config.toml
d_model = 512
d_mlp = 2048
vocab_size = 50257
init = "normal"
init_std_o = 0.00372
init_std_down = 0.00372
beta1 = 0.95
schedule = "wsd"
decay_fraction = 0.646
batch_tokens = 131072
MLP neurons of a small language model. Each row is named by its layer, matrix (up: input weights) and neuron, and shows model dimensions 192-447. Each number is 128 + 24 x the weight over its row's rms, rounded and kept within 0 to 255. Numbers have three digits each.
After each neuron's rows, "fires on" lists the tokens most often at its 100 highest values on Wikipedia text that the model never trained on.

L6.up501:127125149114116094170142129145109167149120086141104137101065159127151136118123143095138145126138091152106154159149094156140131092166136120132135131121135170124122162153117140168101134135132134139097136116145128137138111142139140140091151104121133113113105103114138116161127123106146129158101108141110085127139134118122136058104131151124116182098133153100117117093117140113124139115125143082102106120086134122159127110088146121064113077123126174138125140130148127122100149114118145115139139068096098122172137147178141128186160174105136111109155141119092131148130111082122105137115123106103183152164156094132148101157100173103153116131102131150104179100111143174100145118132131168149134133153161132105064125101082144176101137141100188082126130125122139165116162150125124
fires on: ",", " and", " AUS", "),", " as", "|"

L6.up270:149157148110134123152130093122124139158111107169100134135144136163130110096133134106144135135110143143104134150185147098158144133148176120111148154102108125112127122145114088095152176157094152133105148085122118151101134151106164118122152107124091093071136087130144113100111160123152140117135157159136126128121058151125148083112141115109086121131125131142126138168137127148128107142101154119125118112134099136116128150088125134140127136199125165122155128143160146114146152151138151133127104129151136137119155103122105129101169121179153139107079104116139125155092117155113109144126122151178136166151116143177123125154098175112117162134107138122120105084172133113086127127124128100108123123132127138153118154134131151093138139140134134157127071101099134101091123150125148
fires on: " |", "0", "-", "1", "5", ","

L6.up1613:129141132127150100143125106111158180106144104148121109132120127135107121162116127111127156127146102114128121116111128120115144128143121167117146125113076142114104113139127178135105153091119162107158113125078159099095159130094141107076171093138090124169104122121100153115104199094155148121136138156095142131143112139131139125118096157152150139123161126137147109143116094150118148087132184139106131126112124132127137153160142088132120078134139099135162119177143121121112110128077121140111138137125129132133131111115153100138115159088160149181130096137115140120103170151131068131114125158080107169148127117152118120142112137148111145180129143105113102137133113146129132156149083152163128093136130119141073135105134156136126145155133133160118151134168139110111195125143143
fires on: " and", " of", " in", " on"

L6.up397:110116090136101131109112135124117137136118097107141158132113136178106129150111124097108148093158098125116155093132100153147110117156118151126154092165133124132117135137143145145117083132135148153190083114151106137133084103115159108096111154099143143138114163104109138176097138142129115126131102115123131081151147104128071133150082116125059150099193077105135134132137126127112097106130108140110172108127119119137133111129100149138180089151123106159133156111113103118127133111149137127125116096119089082160134125101126133104132160094114121114157171115112122103130165082094164126143166140097132109154124190108123122162136102151102115107139120111142133166100089110127159101141116106117098086134131137105075136125133128118108129090121099125128120095103139133116105137085143
fires on: ",", "0", "3", "2", "6", "7"

L6.up1995:128122090107119145111109106133139151095137096090142135118128147107140159107155106141105146133109093168142101145147115115130191158177119112151138129114050110126117174118081117130110096152130122110143120111124125124146118150142151137109116123138156108147134094137163132088097140133117112110112131093172140127116141112145150092154127153146149135135086126192158130117133128162156147112120104173092124131131213145141109141151135149129095156134145141141102152106139128100107145150146109123125153168054092135103105108135168134118116103091180185126134141133142112144161144144123141106163144153155113113098098138153111125165145115108103103122131134112159143149131152122143139131131136178101101124103124147122116113130123119119090133102132104150174147108139121089130126111138119
fires on: "7", "9", "4", "5", "6", "8"

L6.up1646:152122187115132108078156175113151116122143130127155116129128136075144111138115157087101158112119154113140116144163118105104129154171111118137108125120135139137132153141109155129168147153148147130126150096117125112122069100137106152117160129153123122134118110143139127133148137099117110134100155110135101121116124133153130111096081078097090119126140157148127131128155132174108110133147128132142127101175112100120149126118099130100084134105123123128114171155154147134057141134114098138078140132132154124130089124120137082121070134183138127132136139110133100132122097131111114117132093084130123058134130114127146125173159100143126138049102108136121138149117149118129129103156150103142118101130088114122129129157142123097097127151108109101139121088135144120141178082119103
fires on: " ", ";", " |", "q", "%"

L5.up1178:167122158117130109094163115181108089140158138122143139149099157161144110157087106152149122100107143132116093150131116140163149143114071096127114124098126092139084137130126111111163079150124177140145111128150120124145110146107157122100093125113118183142140157064115154130098135158139145129161142116124163097166128161108120119172116124125136150123159147145138121138149090134116128086085153135145150124090124140124098121109137116144106127167089101151142189097152090140121204115125101144125204175124168176154118113107152120128111145158129156131111110168120153100141145129085097130101144145091138087091147117140141152106104165123103084117141121133136120106156149146096129115141056124111142118132151201166135111123120114143109160142135141167161096101105124123135110129179122
fires on: "1", "5", "2", "8", "6"

L6.up295:115139131132136093138103121112141111139121056102131100154149112123116125116150153122131110117121112098151127079161089100075107090135081099175125140131103082128170159136149144104114161094127114119129068131083138132138101157143175114146102186100111133136153138124122109123121113110125104086086157127105114136137147145128147128102099158099161141121136125105128129182133171124150108114088152150110145107120115109152115173117123158132173109113123132147083130108154116103111118140110165127120100113118130155137176091130180159133104110100130108115118165102156143156139136079131152170156110086112156146077156131155120163145092188133134149187104115095152117117158127119137131139160112126148097113118126143135107131130135137091110117068137154147146099117095146152116134135139131
fires on: ",", ".", "1", ")"

L6.up1993:114086186172161121126119132141150139102097107154161145136122141111099151136125143172092091135140093163149160104128141146154137144100165141140152143157132151115103152133115119124129121142146123151123112118093145159111120104107151161125150079172148141077114162126157137127113166114138099123160081157117157149156122137112140077144133144140145121114137121107145073149131112159136129183135138162134102128164086115170094106140180149104118132139143104161125140098120166130138124132140122135121150156141161125119132099092144108114150102123128134149144144151175113100119122159118165153179162149124190166095160121121152148154119159148151126124090141128122102119170117134106109075162125144125141151107157131123108160165082138146158134161145138152109141168128147174103136137116144
fires on: ",", " of", " United", " |", " New"

L5.up1560:151142134159119100076214131173157123118110084126093128149106145125105104150149104146141166117115183090118155122130134125118112142145172110168178139126159105111132136091110183119125162107126110127154095116112127114165097123089093114128119123114160127145112132149185125131129119102138134127107171163102155126093101117140104099116111138115114182099172175114128096124162160111093137121125117110110128133173131129166132129137127119100174078131122154131161145134137137134137145150154125102096148077142130148120137146153131115146137147100136148140126100053124105155124135131153080154108095135139129132127120097146156143151134097161091089121083135149114154135121177110185113109105161174153156147155138118179101105110138147150101140102140143127145122099079123114132181097131121
fires on: " ", " |", ".", " ("

L6.up839:106113143122144138097094127150111164129123142129095131113153144111121131148151101180113105142117112103097110117119142113124106111146143150124128152114158140103121168105115125134155118127141095133116111110155101176155145104126152122147173104118137122115137143110168181108144120141106133128131132137166119095119152185135121123109116156080105126119151082150137150129168170132165159089104117146158133179111090143140112122140124144094127134135113129140102108136167084123070140122115107112139152116118095100136184134134112124127106107165141125096128112143146088140109177070120108141095134111148084137139157101149134142138144153117183095169134126095149174140134115076131132116123123135131114153105106153103131087142159118115143131122118085157082134110117125186177114098146143
fires on: "0", "5", "9", "8", "4", "6"

L6.up1720:073116141135130140092152147163154106097103103109117160197136146132077141128154128115093148133091161123102133124081162137112111119106122110094130126088102154083188104108125159163135136110099102131119140114127140145142159132100106140151122122130146172149104153090145120140117177143108140136112086152111152123100143171083113124166075147133068151105128093083160129145115133106118139122134152140087079114124127124126148090136152099117117111120129147153144136103139117120145100090108142121161129134142141152071139127104087166114155130086096150120102137106124141123114155134124151112139107135114115123154144140105125160149108089151123120096124134112172144121098122131124147133133139170130108146136139149127097112156140108112121139145174144110116125109086140115122081103118132
fires on: " to", " a", " of", " and"

L6.up1178:150112131114138117149123141087138134164092174114112108156141159138169132153132141118149141120146117117159171140144097152140142139082110144171151129112177072162148144149139100119137100167171138115170129122106112169131090143091091115142134148152164163127146131096105159137113129105097139092143088109160157131199125113169077142117124145099093113145120117123160142106081094136131117153122134101115113128126128103129109111140080156103089094114136125126139152153116123116126151108138151087128123118193162127125145130137056097155112150118121129133126114145118119173145134131124132144132141139139124148078117142128192152127119170119100112154100119080157117135150156117115133128099147117142094146124122103125157080134115124148076156120146143086124096137160144146100115109131130
fires on: " his", " that", " her", "'s"

L6.up1447:123113147167101118175121106140102121131114157126097151158135131195138163170129138142141119166171138139141105096113084150124143129119114156173166149146135134125126116122129147112133150124126136153062146152153143179168148143102115119148125113122133130107140104105119122117123133136137099097089133143067136161092125132100127142077147103109127149110172144152112158170117102088157161121127115116071115137122120122121088126125189135144084115168100193186112106086114137101128128119140089143154151168152109165159111148155085132134101120116180144101096105124167124130164143120099108110132117134108142121141132139116111122114147173134110122136108129141071141128141132125119113148127138123120132163104107073119125088118151138123089124165144157123123152099162126141146117145124088
fires on: "1", " the", " a", "0"

L5.up1219:154155118142135159116095155156094142127122115144091133147167137133141148151144095143114132130121100164105145126083113126105127161118119143121141080153142137118162129153117133114148064149090125064141143096120100148142165134136144152116096110137086128145087144184165128126161161070111140111104118152100158119166129161130159168125128124108145107105083132150117140139127072144128099139094129127099089136079163152132152168159149172144163140166124138168113160143142124153096142128121174136166148154122169149146129142110126135096090103147162120135132102159149149151105158149130100153123139122081141172168083163153117110127108113085135136145118114096093110106159137158124120156117149126155098130130137110112114127127125161151148200104142163155137130100105105136170144169180191
fires on: "2", "4", "9", "3", "7", "6"

L6.up388:141087140180116150126114119140123148087147130122100135125097099159136126124127133113152070143088123140139102091152110112110124151098133130143135153117148127137103105098159144081133167137125149108107118110112097151130136141109123105117116103141116059109112132118099126115086171167139149107126146137112111130097119130103112165175163139113124138119141132162128094153147114134059117156118158175141108129145118122102107132139132128115132133116094138105119127104138128120124130105086123137108112132123160083108096146097101163117106088079212132164099097120094150130116142126110132167143156134121153162138129131095135136150112173142157157112124203144116146123162106162114124087128150121100116124145103122147137135146114144124095153113130098135167126139137112138149097109107134
fires on: " in", " at", ",", " |", " to", " Center"

L5.up1309:155155108166092134125111119188102131139135115132087114120108100120155114127138131118138149107111158072167143177129115148107081132138138125167135153135131111123098162121112162133133111144135134109146102187122083113121153121101168152083155124124155120127120111096089101155166135101175139128131106160140121143130092149084101072157150153143104126127125157122115177122130097163138143168139163165106128138133110146155164169157139135105123118099128156205137141121137125155155143174148142116090093124119146097125160156119126147139176153114117141164136131125139130124153091127135106126096140106143104132135122105156116097104130113094128090111179151132142132096141119103117115130100137115151147146104130121138138139096157143131115134122110120088140115100095106142136158132103107
fires on: "6", " against", " the", " that", " to", "–"

L6.up1082:127110148109133181126121162096108075109137125120142137138170094143137154125114139117097180160120120121102135113160130143089150130088140171095135167120144124143138185118141162153150153067130101132082146157136104152120091098117103122088122155114104108182118139108124128139109087100146129124130121131124088136104146096128130141124112138097112146130113138151140115104125118096128168139112136098088142172079089099173134114144161138160123186170130136159103103109123058166124149150123104084165101150109116107142122168109106124150159107122114087099101108140152137164139132147136127099079121118073164131141132131186142152158104139123126106090146141139093131072097069130147153129121121137135153094082110160128131158117135148118111139108111115092099149113153117085104084108142122
fires on: "9", "4", "1", ".", "6"

L6.up1556:103110143164122117113106090147128144143123143112150119165130123124143094111158134099150155080138132128163157120168158119165165116082088086147123102152147086105098158125096111108094134114122135135156106157132106111128077122116131091133101136157123110094146114147109112125160187126122099103116097099100126125107127136113148121099148112170105133135085153144124092178113143140125173155130101096107121154173131160106144158138105109092141118107103131135143101168126109122138108146124145110146132082135148180154131139109095114141166133117163102134136128120132132139161163120103106144140160124130151146113110113081113120135082132155129121123161127164163119130180086136107113140086125087160121151144179119114144088179193113089121113119140130103120159106113147142109099084136126
fires on: "6", " G"

L5.up217:151117128172139127125144125101137167128119093126104163146149128109135125145100167110133149090119155116147166116121150126160103150111128155190137145147118139153098156154158125172128122153127106143107143126129128114122154168117155147075116125150138142117125153150162097144135147052168124136117158118129128145114168114116087140105140143079145142098170184135125158160159144121112141133103138134103115109176172115127149146135117111132115096133131152139147122106143078096151129168116159164091172149137160122180123139053091101106128150119161116107123130152119136132175115124140097107129086132142103168154109110149130143117105147123136055135142126121165121120112135118135155111159173149135154136158154137129124107119069153090102116136100087127146190097124113108116142130134145
fires on: " of", " by", " to", " for", " in", " and"

L6.up1969:138129102165121088132148133150135163137137091137108141092139122100124114142143108148146183146109130120164144152122108165138111131116157138144147098123137133131137128128138172138125114163166141117123126116090120138137149171123159140126123141123174097161117087124136149100144120085060107129074145098139149116149133105145139093113118089091134124139135153136121124084100122108119140084124158094137121141169106140119103144124110120125167071142112152156143128121129116141149114122136126128136165183104082155125108131127172141122111159104127171086154110090147111136097141095136140101095110115129152131121100121141110107143103146157139112152071139082110124123128097118117102116136113114169082102134102098116169148098149102138105128193124135132138104194141163085089118095134123
fires on: " ", "2", "4", " in", " Best", "1"

L6.up1617:071131100121151106095079128124115090132146163106096112154115108145157150121086079113136107108096094157139144127111096127167135112152129156175118114127121164088142170100074108121130158130108126064134128126106158148103139174126141110109115165146111149131113139145147132086180099156095091112114118076082114106122115132149112132117163120121143084152112159118114141133123099126165116115102113118087148122106137133123100118150196110127153126138077117119115137118126140143114097142142138110114144131142135127178160108157141156171127143131129136095102145124114103092103118094178154096134151113092098124153101110121136155086124117115126107130113119104132131159123137158125150132109132151111172099126118155136141160121135139160154115112139112132195160115141159168100143137130103
fires on: "2", "9", "8", "1", "."

L5.up1568:090184123107148201105179151138101127128113121135108143145105129082162148133125130161131148081118134100125140115145137100092124107155113122117127146132140166123140161134157091167119087134157148086113104152133114118152134157126099082096167107143107125110114152114164142111123140145127163147103117131152140125100152133159143149107116125111119144126160164150133115159085181125111206092140145069149107113080105103134135132112157115111115091106117153099133122108149141141126131136160184125144130096074131158153160121134140136132093149115089082153136127144138119136114134129102121122148119149121173126107134095158140138159116129117138101130144132153139165103147112140115080157145110117137140103121123151149108091128084126176113124114114129102150152165107108101121117117134086
fires on: ",", " and", ";", "),"

L5.up1677:124124111135110121124101121112108150134127108098140117125159157113133131116137158105171171163104154117061133122135142140122094105141121124107101101124170119106101150094155100127120126157150141151121110154118117161136086124091134141135129135127152110160148116126189179122137113116151135086113134138177150131120130127120184168126157154110144127126122116122126108150060159129163086178138164151096142104146118106129114131140148112146119102132121158153111124122122132113160113102104161184105134176100120151095099133160126094154140117153152126154099075128138125127094148102168130143152143179138114115126119103102174130121167129104102091112097100117080138122104135159104151096117111160096134147112135152153156122125107139151158118144074145132129132117110120107080130110122169
fires on: " the", " a", "'s", "1", " "

L6.up1063:130146182153117118102100117126056123126094143145147126123132141126131162128134144119123153150141076133157122133147078076153094101109140187143120108111101145128088138120097106083159141147136177097122148122113136119139132124162121119152114109131152136128157144152176134140121138111118126175100105133145122135065139082168110143125135122103124129114112085145106167153155134124085171157135127170110151111100110148156124145119123119113129135155138133144085154130127143155116148090134111113133135136137126106134143133116116149126111124170133229128140117143155109156105148149105120146099138148166135133089085120148129181102140154141133124130133145120082161115153123112147135156157106159131107130137121114155130074105069148129115153156134136089141144110105118140167130114104131
fires on: "1", " of", "0", " |", " the", " in"

L6.up1384:107108112132114147128126153070117140138074121111103120167105103149158110144131098116112164148147106146188149183131141095118137155113085155131148126123098109098107108128105149122124095106107114164090163158123180136166116107145164113104183144074131135145083092106114118138100163128133122146091143119116127127155073136150096114111155101096138135159110142176122087144111160159133104153113100126102144126128094120108165168142109116166167131110125114142154129148140092108099171101125151137131081154079126157131137100102113109198104143135130147110154113117145114101104127116128155147180077159116148145138106098127141125153134138110111089099151143171118097121143125102157091161122134094132081128103109124101128156146157109124111067155106093119190155109136135111141150128116149
fires on: "1", " ", "2", " and", " or", "0"

L5.up1398:104100170091100116082146153128114126111071118150077148162133113151144135176162158137121150150171111151115125140149182136129137132118104130117153156107147121135102162122078120154152158139151151175112146138157093102144155084167100151172124143135115114190119132141082128115092101145129125117140139118109114105162104154170170116105124166136117104118154120099120113108154107100122121121168117144126116178172129129118118160091100074142121148119137145120095130142169146102162136098158104119099149057092132119154104142087129132134115113164143108130109093108142143139107115157131126118150161105120120128137142106113153108134137132103080168128138097095130154127150118108096135117140124137102110157108141121150168152145141119152155108101138117113126117129141104138127126141133138
fires on: " |\n", ";", " |", "6", "2", " "

L6.up449:131102131161135142111116119173169149115100106107109148134149170116100116080114132111152151098117135127145159121164156159124104159115158142110126101121142098112165133125145119141137113147127125060140099132115154130152104147177084099097132088127142116115169102131138118099078141110125076149106141109131107145077113141130107138143145107111138123122148129143122152130161130147095140139135140149151127142114134114129115100141140106088132109119140144136113154118100100162138165156061103090144104169151120130100091149147092142138107134118094098151122122121118117094167106123112087135152135143134105152073117136107128145122106144177130143141168114153159128190137099146122133101180143148112128130153126126157171114119098143171145158084110133104150148147151128104178122090123125
fires on: " in", " |", "|", " on", " of", " at"

L6.up847:115158174154111116109142144126111100112092123151098151133156134115126119114135123130145176130120082165161138103101143168120133147113110150129113150158133181127178146152129111173122136160134126119075145101139166143123148148149125145160128127144145153120116149131083132100157169081126126119165121137111150110131134087127141083134106116125083150125135123118125128142128107187168109109134131110114073112135125158118103119125119112126151104096140158087124132090171149111130108138145125170104155138148116129138132089093099128160179095103117128133176076073151136119100108148121119141137084125130086126130078132115123108142135083156129096135162121150159094109119136093138137107117081144124100125146100106106154116134183111120144078084107132085129119151142122122120115118089103
fires on: " |", " a", " (", " +", " "

L5.up533:091122147104140145100153123142127125150127142169144150159182113155149115127128133131165148170121114106156162164141163073091162129137112097123132148132144092156172092074158105127145149116178159151110084179105151128127096096157122141116092095172184118160097120135157142108147107157098131102093133117165128181139129082159110156117111145149116103136129158131111126165100090101119072163139116119126108138141163124106103091181128111123163092062138178154116153133164146105148114101156133094086117089137148158128169126111133121134147101127114126108121121088118120104124139124177103142128131142111115101097146152096125136142133129138123078142116164139159093119131162084128155083156087158119124098102144117128131098107170096152136091110115149143131140120142095131135123146105137
fires on: " ", " the", " father", " |"

L6.up1419:149117154119141154163160149132123128130127127107128109117143141116109127146171166105144136134162121157156129109104137077147150144136137123129125108117121118116143147148171136143105147152137131133133154176139123159121135146065109176139103151092114142101143122154109129133152039095130125121127100118129103109105122129112130106086112149131151157164127136153162100114087143128127127074145153121117107177142138113119100120093151097104065164090136120131135113140171100144111126161106146131175146137176147098143131145137125124083146108124125097101184143114121121151159143120123103154161144115153110120095093100116107137142097097158124099097160137148159094142161093152117140146122180133140132088195137105149125089178107155096131141147133109098143116107100178137152175134143139
fires on: ",", " and", " but", "'s", " while"

L6.up1887:173134117146070103091140178123108120148129097135125114142083114121142158179123142129171162090060167152118194125122169107124103145136131113161152112131160111149101138144112098119155126133120153124103094141158151136116112174131153108114130122152163125144130139162110113160140165112087122099113111123125121132128131152114170166120132128168165124167064174151128107138141124131123178146133129162143153139131171131145132154138105112102151095107150097174134105147113112106131126149154160142071143167140109129158119109146120114153111082076139161097147126136150160100127118129135154113142166139166129145112132114126130112149133091137122114124134127139133121112126081115095080144142125103163126138154176103140171117149173133128132149152079151088131105109142110107114148122115098
fires on: "6", "7", " Tom"

L6.up1562:139127120133149166138123116167150114119083119116108095173137129134149137202119102094122158100139134132141132114133157150123098099112132133135156124111136104148123119094157131167132108144150093130156109080110107131124152149120154118129107133135149098137121112114142096122143107104108145098100153139157126086176154130167170117162137118139123111128163139148175099135133145153104105114072144122107106133119147149165124125116102174128129132127090148132130146129098135159146120106140132119101130165112077127166126110176122116150152149091147097138169124150150109133149147118132149113123125086109109153156090147175120127131090164111122076130151098141139139131116086151159120137173091125133080154136133064142170130118132146113130154112108174096132161138107157108128137127072144
fires on: " ", "4", "2", "6", "5"

L6.up1579:130088118088102176128099132155135085148100133112126110129157100118109122122162119104083172103159127111093098176112132133130152138129115105152130140101100170130123154132120146106133145119110115132135182159123138140076131139133132145112115163138139174128110112092068157077141115159131124105111136138094164134125089137178094150142151132111155153195133137147128105106173177200129113147119123166096141157113130141128115173141155110129095139167122137117112124136175153134129147109118148119116134139148125125175150088102074156172204127083108112092122099125093122116099126139142125103132153124149163136147154128158141131142123095065101143145122149100107140122130122098157151114107124137140104131141137146152118131109138126159128113132161099117137123101162136138160112150157123
fires on: "1", "2", " two", " or", "5"

L6.up1515:151126135090117100151163118138174128134124120097146132104098100127110164118107122141129105147116122124138112163140149083065116126159144100100102130132162170155084106114117083160150135170102079149133123137121142130124117127194149105153117137136099123109105094111123119120121108138142140129097102117134136104110084116140190117110119139111141107102108175083124137087115127065099128085091137149130143134163108121120166151106160125193078118171102155149124066122140131120091157183104129052149119146113138091146135102132099130126102136145142147134081155133143140103133150072109151128157117151113122123126157144126103092146122106133139095153096154104118166112123181146141099099139166123131135105156153095118107131130126139084106130132108103129108122105150092117118108120151144
fires on: " \"", " (", "==\n", " '", " by"

L6.up98:105115082123096168138144149096109136181133115109120074142120125141123124140153062176126132128089144118142143130127169163145120120103124130110153109140138112140143120138145123098135145137136121120052130136115124116120128134126113087120156179153148127098120172113127105147108154080152120110104115104121149086124119135122110133126104141117160148158088108130140145141105140136116153129130140108146146138135139130111098165140111118141092090137121113123137093161121136167164131127147114138118146182126159122113139107136129131133175166139113139100129151094110112103101118132197133073102107107130102142120126119106062106142102132106156076131145143124160134119115124151102125091094109134102108127139155111094098141113117140130134149095100129076166136106127158080154090108094123
fires on: " or", " may", " and", "6", " then", "2"

L6.up291:157096153143120134112133126096119139130090140084101157123128126161125112130130117140147130116142143164134138104143127138147161129133174099136157117178124141119104154111083125127152089151092170101116104112126128146115126133117105141086118100142140141136117121117102172097120090123120124135149125171149102141110145129124107095108156156134143153116158117135165167076111182156133165108126147124104139140114146126153142093103126126143077105111133087136085193073141091101120131112150109112067152114164111109140142112115158111142122087132151118143097084129143112132120122176112157142072150167154111105156129100119134089125155164153178073120141109118158097146143118101123147109150115174148127096115175124104112171145117149113121129131143090146146095117123145093146153054136171
fires on: "2", "7", "1", "5", "6", "8"

L6.up743:134091094091152070128168126111119125113173118176157118109116137099139099121156119136109121128134154138135141130109135162120146174100090118129156121143146103138131135127129124105155133133134109107160090129093127178147074127129160131110145123102155122138136135100107121143083113094135160102159154138084112136128124089135149184149104120168084086132117171139105137121114136171105136116121113115118139116116140153154110162114138126085158135103153101114145078133071172108112148157122103149155146123143127155122123115107112104107121134135140128117094094142142147128160122123149129149138144127144101155119125107103091099105092120143133134138128150150119174091129116119157095132158139139134127140140124098127099123105102157131124167099142135107123136109140146077151133156116129
fires on: ",", " the", " |", " in", " on", " and"

L5.up296:159173137157132083156175148109157123159140161138135113137135108183114185108113165097139120149164143115115133118168113094144115136134102156130128164103137136121056091134126152176105120154101143113141134112124115126146104136118071122134121141180132158138143130100162140083134128150118125120146145134090125134078145068125109131159148166132108113127134131102136126116095164131188111103159086105134114154119124147115117132142102145114103128136112088120084104132118096111177134095161137123131147142101090154137145143143109128154130143127127136092098076113087117155145161127145131088130131154074094132088159092133127109128109127190112126124113131125136131148112111090088112117096133130113100123096171153065130136122085151110110149123115121117134118159153092120123133077137131
fires on: "8", "l", "3", "n", "5"

L6.up40:114127113138166089136122127121156111100090146106110133096094110141145111146122126140119097170100137047127136119159115150153108125109140111134088096123177143098136141145177115059147126152124143130129153112105168110125122202118094117159120146140131132111140118118145127155101142092102129125184104125120152131116114086111116160154157140162113123110169142155131157105135167162094135152096135111165149096168145156126129130105143132127127121148117089109147115166143135119138176157124148102139139117150098092132114115136122126073103090165128125109106101111081150159164146154136120107146117150098132162134139118146151130093065187148101138126179144062184088152154132135118136119152116138152147138113177162117149134160091153105119152118150137156139168109145168095124127134147151
fires on: " and", " of", " her", " his"

L6.up135:134099099086123115122139143105115189103132080117131117151129126111096110100152136119134139155137120093129124104124135147127152102163146145137116117139140107139165168102137119131118115148085121129161167132092130117124098104147159142127114109159122161110122142170105119168143127105128134132143073117104120110092169156140143134141118158120116121141120122071160140112146138072142155129099143156105103131129116136117160122116126112153059069124099142116114143123132099105152142175113105154104116095085104117122101167161128079087111123129133158107147141084071132143124135120093132147115135158124132110091119138123087094115099130170128106114099094149159151137118147117159140127120146116135151131138085173132126135139167102104121200111137066147109122142111133121130138131134078
fires on: " of", "key", "==\n", " ", " for", " ("

L5.up71:130115081091122154122148129117131152080117119104148123094143112109150131117130124104109098113122101123137203104192094147117092160110153141164107115137160092195131148127073113139134111133129138161120146138123125111127140150143055116101144140156152111058141136108151128102142178084152143095141129125148105071149172118109113118100123120118135105091110112133125125120113117114136132105093154134102119117128116134101135096110143101108137110116115104170163125139150102157125149113141142172146136146115112116187141132106106132204147109122126133122119070126119110096151145114194147089152120146137131137131134132144127127118108141131139148107125155094110142143128076161123124096177134142097146127135123138118126126118106122146147068122157143095162116122134112143110131174127167
fires on: ".", "0", "-", ":", " |"

L6.up707:116148131166124109082110139143167150119156100125104140166104130137123168118123139119174146135075134144147139122134171151128153125148145137152158117143148144129066128137142129118126131133133122150105109083091113113140122130169150076132111127161144106116153147131133112175107190186127116116133114107132134115103104120110119146168166194133140155122123156127107102172154111099122129116092167151107113117155164086081126092143107115137092157144101120145101070129126130121111143119146130169149154140128146073084142103103123140146126157129147142161157113164163126148133145116171128151153184137103135128126138113121115135130102187178147098121107153089158105126166127140097150128160115090104128134137140135131133101135083114175135169159116075117167127125078131136154115137108072
fires on: "9", "0", "7", " to", " of"

L6.up1640:166112156127162139131067138160078132144154154139183143153130059097108156129101102120141121118115127127123128086144119112081097122120153104146116120140137068143138145128168127119141130117149108165122124161100086130105100121131092125107128171130092163135111128172152157091189100094117139091107096110144077107120163114110159130116115130099126066174145131087105135131096137089158132136135140107131124095117117169101137115106101097135154149171127125170114143142153084157111125107121139158102121098147108101108145094103129112140105130135125057147110118141117129140128101097098141065108157105120137149112149129153094118181101162135127163131137148127093131138106080159156113130125128130126170133152125147113092088123168154130125112089134146113131158166176098122127159106170133
fires on: ".", ":", "4", "1"

L5.up1185:147116131121127138141129156137132099147171121113135150153109116128116158112109132157078112150161135118093104092165084158161119116136120114110122169141158091114083154138134165139122139122135143146134121166149120139074146140101112108146095139142124133148193121167167126118123097104141158105151147113140137117110153124149126104089102116136089105089140130114060108159106106123114146132142150095121155115109092126094123118104126134155089100108111136114139171131120087143128146125118169124150149140124145114130118090156110097175142120147131187133127166132135137123145104115091122139113141123113101101092145113125121142109085091092101126175160173121101119190116140147103098151118141135107124123162127153088138122140128167167097124094159122139143102176157117111097136160129106
fires on: " ", "1", "2", "4", " to", "5"

L5.up1263:127095163111122115136178133105171105113146085157081161102132080111100149154124145121122154168123150117114111139126115107156098158113172148115146110134130132107124153112137128138101173127136104123147149150090125140095125150081118114147175156133130144140109134112153127141129121106170175111159120119103139106122097158106124136149080105112111144142140135133141129117115138158122131121116123128041074151103135137147107121091134104079114120113132138098176122139137121084114134172122139124115142138125136116153158165118142123104138124117086115130136114136097150126134153113140130113140089111131107164122152101145113118116103109089120164103158159081100094086103118110158132156137138154146123137147152122127084130111123161073115158083143119103107119129108145137165114140127134
fires on: " and", ",", " to", " in", " years", " into"

L6.up1064:138138118110113149096126096146120138115143100134147072165145152143128138121138133104153139115111144142140139138111047117111138105138118148146159093100161129133081100111102138161120148115166117115107106173110102129124109149144132104126143170140147131157128133138149115139120178164109144128139128107110082108107095126188154097148117067101108179123135131156153107162137151071145173111090125084115142149152124087128126135145122151167104173128115149174151118102087122109136131112136145125140129110156121151140108123098089128126113118116150116153109099095092160122109143135130080105105116163108128132127138136109108156143139149137092112122124161126133136106139122137137138133071096111118151114118134152185204156126145108099135108160129135135149112118120122108137084155138122
fires on: " and", " a", " ", " two", " the", " with"